From a checkpoint of a small transformer trained on Wikipedia.
Size: width 256, MLP 1024 ReLU, vocabulary 2048, 11.6M parameters.
Architecture: learned positions, biases, tied embeddings.
Training: 694M tokens, 10586 steps.
MLP neurons of a small language model. Each row is named by its layer, matrix (up: input weights; down: output weights) and neuron, and shows model dimensions 64-191. Each number is 128 + 32 x the weight over its row's rms, rounded and kept within 0 to 255.
After each neuron's rows, "fires before" lists the tokens most often just after its 100 highest values on Wikipedia text that the model never trained on. A number after a token or word is its count.

L2.up364 [ 89 170 102 100 115 132 136 158 151 162 132 113 116 150 122  99 163 112 112  86 160 196 140 119 108  75 146 103 152  91 140  99 186 151 115  87  72 123 137  87 124 129 133 164 166 166 143 205 175 125  94 158 113 141  88 139 108 112 155 111  99 131 136  84 138 110  66 169 188 102 125  60  90  75 108 132 163 145 167 137 162  88  99 110 134 128 150 137 150 119  88 143 177  93 108 141 165 135 164 131 167  99 113  97 183 128  88 129  89 146 146 134 112 147 128  82 111 124 154 132 138 192 142 196 179 151 151 135]
L2.down364 [ 71  89 147 157 129 153 129 151 128 129 132 131 147 170  95 111 136  64 158 162 176 136 122 116 154 129 157 105  76 131 116 147 125 138  95  52 138 162  94 121 126 147 113 125 162 138 116 110 179 154  72 136 154 145 131 132 128 106  98  95 119 142 170 136 104 128  73  73 176 149 101  64 152  83 138 149 110 190  79 174  90 124 152 154 155 138 116 158  81 125 126 129 198 124 125 186 164 164 142 138  96 106 206  82 156  69 179 161 118 135  92 144  79 108 157  96 171 118 177  99 133 101 115 228 196 156 165  68]
fires before: "duc" 33, "fe" 12, "gra" 4, "vi" 4, " Ma" 4

L5.up661 [ 81 139 168  48 153 138 176 168 120 244  94 142 113 159  96 117 145 113 176 110 159 169 146  93  91 107 121  96 127 114 124 149 188 160 101  87 122 128 208 142 142 106 106 166 135 136 130 207 178 134 125 118 127 129 113 169 124  75 121 110  85  96 112 149 116  69 133 144 183  47  99 114 129  68  80 164  91 193 115 143 155 131 130 144  99 152  68 159  80 143 139  87 226 131 100 165 123 138  95 140 136  90  57 155 130 157  48 123 128 157 131 109 129 112 123 125 106 174 113 115 213 160 129 177 187 148 117  86]
L5.down661 [ 60 124 182  84  98 158 129 164 120 125 150 140 166 176 142 145 104 106 165 127 163 101 103 138 162 101 110 125 100 103 112 171 167 205 145  74 146 130 190 121 178  86 187 113 166 105 130 141 168  96 132 100 128 155 121 143 131  77  78  87 108  66 103 134  84 106 125 118 141 142 108 162 121  79 145  93 136 144  65 151 123 182 159  91 112 136 110 192 121 163  93 174 192 131 107 165 144 102  91  97 110 168 145 140 122 122 167 131 154 150 111 129  74 142 141 106 156  83 182  70 161  75 108 251 158 201 165  81]
fires before: "duc" 16, "fe" 11, "vi" 7, "mo" 7, "po" 6, "gra" 4

L4.up66 [163 106 140 106 219 105 173 131 142  94 119 139 155 104 134 141 123 125 129  65 131 145 122 100  70  91  97  71 162  69  96 111 143  96 115 155 151 150 170 143 140 125 182 199 160 173 158 177 110 132 130  93 159 138  96 138 142 102 123 164 119 133 155 133 116 146 110 134 151  59 123  91 118 102 147 116 112 107 142  98 118 108 171 104 117 108 138  97  60 131 139  93 177 132 147  87 129 148 129 118 202 190 121 136 109 141 122  92 136 139 170  67 129  89 118 135 101 162  99 187 159 156 112 127 132 110  98 117]
L4.down66 [ 86 134 141 164 156 128 142 146  53 144 115 105 104  57  77 130 152  93 143 139  93 136  78 138 138 152 132 127  72 167 161 137 111 135 111 117 140 119  97 104  71 176 143 112  96  84 147  82 131 154 158 100 142 111  88 130 108 121  99 162  98 124 152 144  56 119  91 120 123 157 113 184 151 149 101 109 220 118 130 196 105  94 150 133 136 125 186  98 205 171 111  62 112 160 219 169 160 110  91  98  90 108 115 105 118  69  87 101 113  96 110 107 148 159 153 152 154 140 120 102 145  49 129 177  62 110 174 144]
fires before: " |" 25, "," 12, " and" 8, " (" 6, "." 6, "\n" 5

L7.up977 [ 76 175 157  99 158 143 169 140 117 125 159 124 134 158 110 123 145 106 137 185 178 128 149 158 109  95 157 111 159 106 103  94 163  93 151  70 151 173 100 154 122  97 120 159 156 139 150 113 134 131 101 142 167 100  53 158 101  69 171 139 134 117 156 123 113 129 162 126 137  96 125 142 133  51  86 134 119 180 125 107 165 151 145  87 129 135  95 156 185  96  88  86 171 155 128 166 107 133 123 152 126 143 148  97 157 115 114 100 135 170  71 169 125 129 180 121  70 136  79 123 121 147 123 161 150 166 119 127]
L7.down977 [111 148  90 110 125 100 129 115  82 127 103 128 144 133  72 112 147  81 183 150 104 104 100 132 190 125 135 159  89 129 107 138 140 183 122 123 183 126 146 141 145  92 123 173 176 152 131 122 153 129 154 157 148 211 146 103  71  84 185 130 104 104 170  89  72 150 135 112  93 103 124 141 122  94 126  58  79 127  82 137 165 150 137 130  95 125  98 143 146 127  95 159 178 160 155 126 143 158 107 118  86 185 106 145 144  77 123 120 125 191 119 159  99 125 125  54 137 122 112  89 145  87  88 182 102 206 155  97]
fires before: "duc" 20, "vi" 16, "fe" 8, "mo" 6

L5.up878 [155 110 141 112 179  61 108 165 153 168 104 172 161 109 115 121 147 145 209 174 140 113 140 100 117 102 115 144 187  55 157 153 179 114 119  40 137 143 110 162 184 113  89 154 191 154 175 119 176 166 131  85 156 122 146 128 115 148 156 125 153 150 114 141 130 114 157 162 131  39 143 120 142 122 148 141 121 189 151  62 182 109 129 113 135 107  97  81 119 143 135 150  93 138 143  56 141 125 189 141 164 129 135 147  57 110 102 134  86 126 120 126 122  93 110 133 179 135  95 190 156 206 130 134  87 140 108 137]
L5.down878 [120 145  89 122  81  70 117 113 147 120 183 144 130 126  89 116 169 196 107 106  89 159 104 153 134 121 149 163 123 131 137 150 137  78 145 117  80 166  86 170 130 144 154 194  96 131 143 120 149 146 154  55  91 147 105 180 109 121  76 112 133 151 128 100 122 143  91 154 190 100 134 144 121 121 181 119  87 147 136  66  88 122 160 144 159   5 135 153 116 181 121  69 127 108 146 112 161 111 163 111 150 151 152  70 163 119 134 105 119 127 185 104  94 139 120 111 141 157 123 106 133 161 104 112  89 160 170 193]
fires before: "-" 41, "|" 26, "\n" 16, " " 5

L4.up636 [120 198 144 111 163  69 127 122 194 194 136 158 150 150 105  90 146 128 133 193 148 174 110 134 127 109 133 140 159  55  97  92 154 100 127 126 141 128 100 165 155  68 111 159 140 161 176 151 129 104 114  87 104  90 168 105 153 146 111 167 148 138 125 153 154 107 111 127 151 189 157 104 181  96 136 144 130 148 148  32 140 103 139 125 101 123 107  94 115 126 146 156 132 145 114 109 110 107 174 129 114 145 113  34  78 118 119 133 136 132 136 127 164 110 140 105 163 134 119 162 158 193 127 124  78 118 126 109]
L4.down636 [166 130 111 199  94  67 144 121 141  73 145 125  97 137 116  91 110 132 124  73 147 135 111 166 195 132 145 107 134  92  89 108 146 113  96 120 154 137 151 138 118 100 128  93  57 139 121 142 164 189 133 111  91 123 154 126 181 109  96 141 185 148 145  60 113 115  92 136 138 151 169  74 139 163 130  84 108 165 144 123  93 137 136 127 117 100  99 114 118 125  90 152  90 115 130 130 176 169  75 135 172 128 186 100 206 143 114 150  97 105 156  67 196 137  83 104 113 134 151  73 107  93 101 150  66 150 144  93]
fires before: " |" 33, "|" 11, "." 10, "–" 4, "-" 4, "," 4

L8.up464 [177 143 214 125 143 119 110 123 158 104  82 147 161 105 119 146  90 155 129 152 120 139 130 102 111 150 100  71 124  97 132 153 102  84 127 117 104  95  96 112 123  74 138 171 198 184 113 108 136 145 117 136 160  91 207 168 124 141 150 132 144 178  14 202 149 151 181  82 157  70 149 118 159 100 115 121  59 218 127 108  83 139 121  94 131 104 104  80 189  76 163 140 149 129 109 105 107 127 124 127 169 124 150 110  73 152 118 162 146 146  74 155 148  94  85 101  99 145  96 145 160 130 141 104 128  77 123 124]
L8.down464 [131 109 118 160  87  82 100  30 107 161 166 114  71 103 167 112 137  93 106  56  92 127  65 166 175  98  53 141 142 126 160 163  81 153 121 106 135 150 122 199 156 159  87  97 132 119 159 118 178 145 165 161  83 147 133 149 154 155  98 186 133  86 124 152  68  98  92 164  94 149  81  87 105 121 165 118 132 171 135 124 100 117 132 136 121 112 121 135  66 144 109  93 153 144 181 169 123 124 129 112 161 161 180 180 140  96 102 159 168 194 146 120 147 141 110 114 102 147 174  75 100 172 123 105 135 184 143 145]
fires before: "|" 35, "-" 7, ":" 6, " a" 5, " the" 4

L7.up886 [188 126 171  44 165  75 130  96 124 148 122 114 173 160 111 108 105  69  92 155 122 187 160 114 139 171  83 114 181 100 153 164 131  94 148  99 152 114 182 176 155 111 154 142 176 176 149 126 118  41 108 110 155 179 120 131 123 109 134 151 113  89 164 137 105 104 120  93 107 132 111 110 181 106 135 123 120  81 123 110 120  82 129 111 132 133 117 117  75  91 154 141 155 125 133  83 153 122 162 147 111 167  92  81 103 136 105 188 125 176 108  66 155  76 110 148 131 211 137 148 136 162 155  87 121 148 150 100]
L7.down886 [173 102  89 121 123 102 158 187 126  76 133 109 104 165 212 100 150 126  89 185 143 154  96 162 137 132 144 103 168  42 160 142 115 105 145 103  90 201 114 159 129 178 164 184 117 112 151 120 168 113  81 158  64 135 111 131 195 136 122 173 150 159 169  59 135 137 127 148  85 162 119 159 118 108 125 156  73 133  97  73 118 115 157 131 172  96 133 113 103 125 142 141  81 107 119 134 166  71 164  98 163 127 199 227 147 118 184 167 137 113 109 125  95  93 145 105  89 142  98 169 132 125  54 139  97 129  66 185]
fires before: "\n" 18, "The" 14, "|" 12, "D" 7, "-" 6

L8.up487 [185 155 117  71 155 103 122 160 166 139 125 149 101 134 113  98  53 112 153  80 116 202  82 155  84 185 108 141 105 145 108 119  90 137 130  50 100 100 167 138 190 136 162 123 163 192 130 134 121 102 125 108 128 126 139  99 107 115 103 153 116 126  57 141 105  84 124 114 146 118 140 135 129  97 117 122 109 105 129  71 186 105 168 102 109 161 138  89 111 115 150 132 217 128 107 123  92 123 126 176 126 121  92 113  77 106 145 145 118 120 118 109 159 104  63  63 165 130 145 131 127 164 158 153 133 137 122 107]
L8.down487 [104 103 125 153 106 140 106 154 174  76 125 115 143  77  60  97 126 101 152 149  88 149  99 151 187  94 127 115  91  82  99 120 108 104 152 145 171 153 130 191 144 125  90 124 142 135 142 129 119 168 125  97 141 134 166 193 136  97 154 135 140 158 125 117 121 148  97  83  95 126 177 130 114 124 178 118 131 160 126 106 177 130  70 136 172 117 130 100  94 133 136 108 139 190 156 115 100 102 137 126 143  91 149 145 117 114 172 122 166 105 136 123 138 115 108 141 220 121 167 110  42 146 124 184  73 150 189  76]
fires before: " |" 34, "%" 12, "," 10, "." 6, "3" 4, " " 4

L5.up961 [197 184 128 145 133  96 148 107 154 163 130 149 154 110 136 128 179 144  94  98 150 143 205  65  28  65 156  54 209 125  93 135 130  95 142  96 129 140 153 118  89 112 133 192 159 130 130 116 120 118 116  70 126 138 105 138 137 108 118  94 101 142  53  89 107 137 123 146 164 164  93 126 110  97 137 140 100  92 117 100 121 153 215 124 133 121 132 154 116 143 135  58 113 199 138  98 108 110 109 104 186 167 103 175 104 172 156  84 147 123 144 158 109 131 154 182 105 115 100 115 117 158 135 132 133 127 126 167]
L5.down961 [131 144 176 179 129 144 207 165 171 158 154 139  88 121 140 152 166 116 117  98 101 161  68 104  96 136 156  86 119 162 180 132 113 130 144 122 107 138 139 116   7 119 115  96  97 141 121  73 158 163 108  87 119 145 110 103 108  95 124 173 129 136 146 101 124  96 154 144 157 172  87 173 158 101  70 128 168 114  96 175 120 108 122 134 137 130 126  94 153 119  94  84 177 107 176 110 174 102  73 163 123 143 170 113 104  72 160 143 100 145 119 168 137 137 107 178 121 107 102 149 122 113 134 162  62 146 142 162]
fires before: " |" 40, "," 12, "\n" 11, "." 8, " (" 7, " in" 4

L7.up839 [132  90 153 103 113  70 163 191 169 154 192 147 169 175 109 127 155 132 184 143 153 150 175 120 122  93 116  89 187 107 133 118 144 107 119 102 137 120  76 130 144 114 111 113 133 137 139 146 203 147 122 107 148 140 175 124 149 164 122 132  67 166 119 171 182 115 148 159  94 166 137 131 129  87 148 170 102 158 131 106 126 101 104 128 147 136 125  94  89 118  94  83 142 153  45 113  72 139 137 138 157 133 106  99 110 137 165 147 117 141 112 163 118 127 131  86 104 126 142 155 157 124 128  87 141  83 111 119]
L7.down839 [153 122 134 118 129 108 148  93 134 191 141 179  64  64 107 103  99 144 134 120 142 142 127 132 109  80  87 116 139 126 149 125 152  87 148 124 140 154 109 179 175 117 102  92 109 139 149 124 111  79 139  64 108 173 129 159 150 161 144 165 180 167 164 136 128 122 135 118 114  79 161  61 112 109 136 109 131  82 139 101 145 133 151  98 190 132  97 148 142 153  70 167  76  96 164 104 159 154 157 109 124 132 154 173 129 140  91 109 105  97 196 111 119  96  96 133 170 152  67 155 131 187 139 114 112 126 159 120]
fires before: "\n" 26, "-" 10, " 19" 5, "==" 5, "|" 4

L10.up702 [ 86 137 173 138 177 180 192 115 125 114 136  97 129 141 140 109  84  82 135 147 112 147 164 122 148 149 145 112 132 119 131 116 152 153  34  88 159  96 155 136 178 178 147 158 133 124 138 156  61  99 132 127 142 158 191  98 112  82  98 106 108  64 116 127 104  53 123 156 106 165 128 155 153 187 117  96 139 154 114  89 109  91 152 123  94 126 102 118  95  90 152 159 110 144 120 132 140 215 160 107 178 161 125  56 105  87 122 131 116 137 105 120 149  88 159  97 122 152  93 169 171 101 182 147 105  47 121  94]
L10.down702 [114 137 112 126 116 162 155  72 126 115  75 139 115 132 127 107 146  79 142  85 104 141 135 118  82  95  64  75 114 101 114 133 135 147 120  68  93 118  99  45 211 161 185 132 170  96 180 152  86 139 148 102 117 144 136 114 122 143 112 115 117 160 177 133 166 145 154 176 112 125 174 142  83 134 175 157 136 166  44 164 116 142 109 103 115  93 117 124 122  97 124 148  94  79 128 121 191 109 137  77  43 121 150  96 104 161  76 100 148 122 190 155 128 142 159 120 111 150 140 148 148 135 162  91 137 137 119 121]
fires before: "ally" 18, "re" 9, "ation" 8, "x" 8, "tion" 8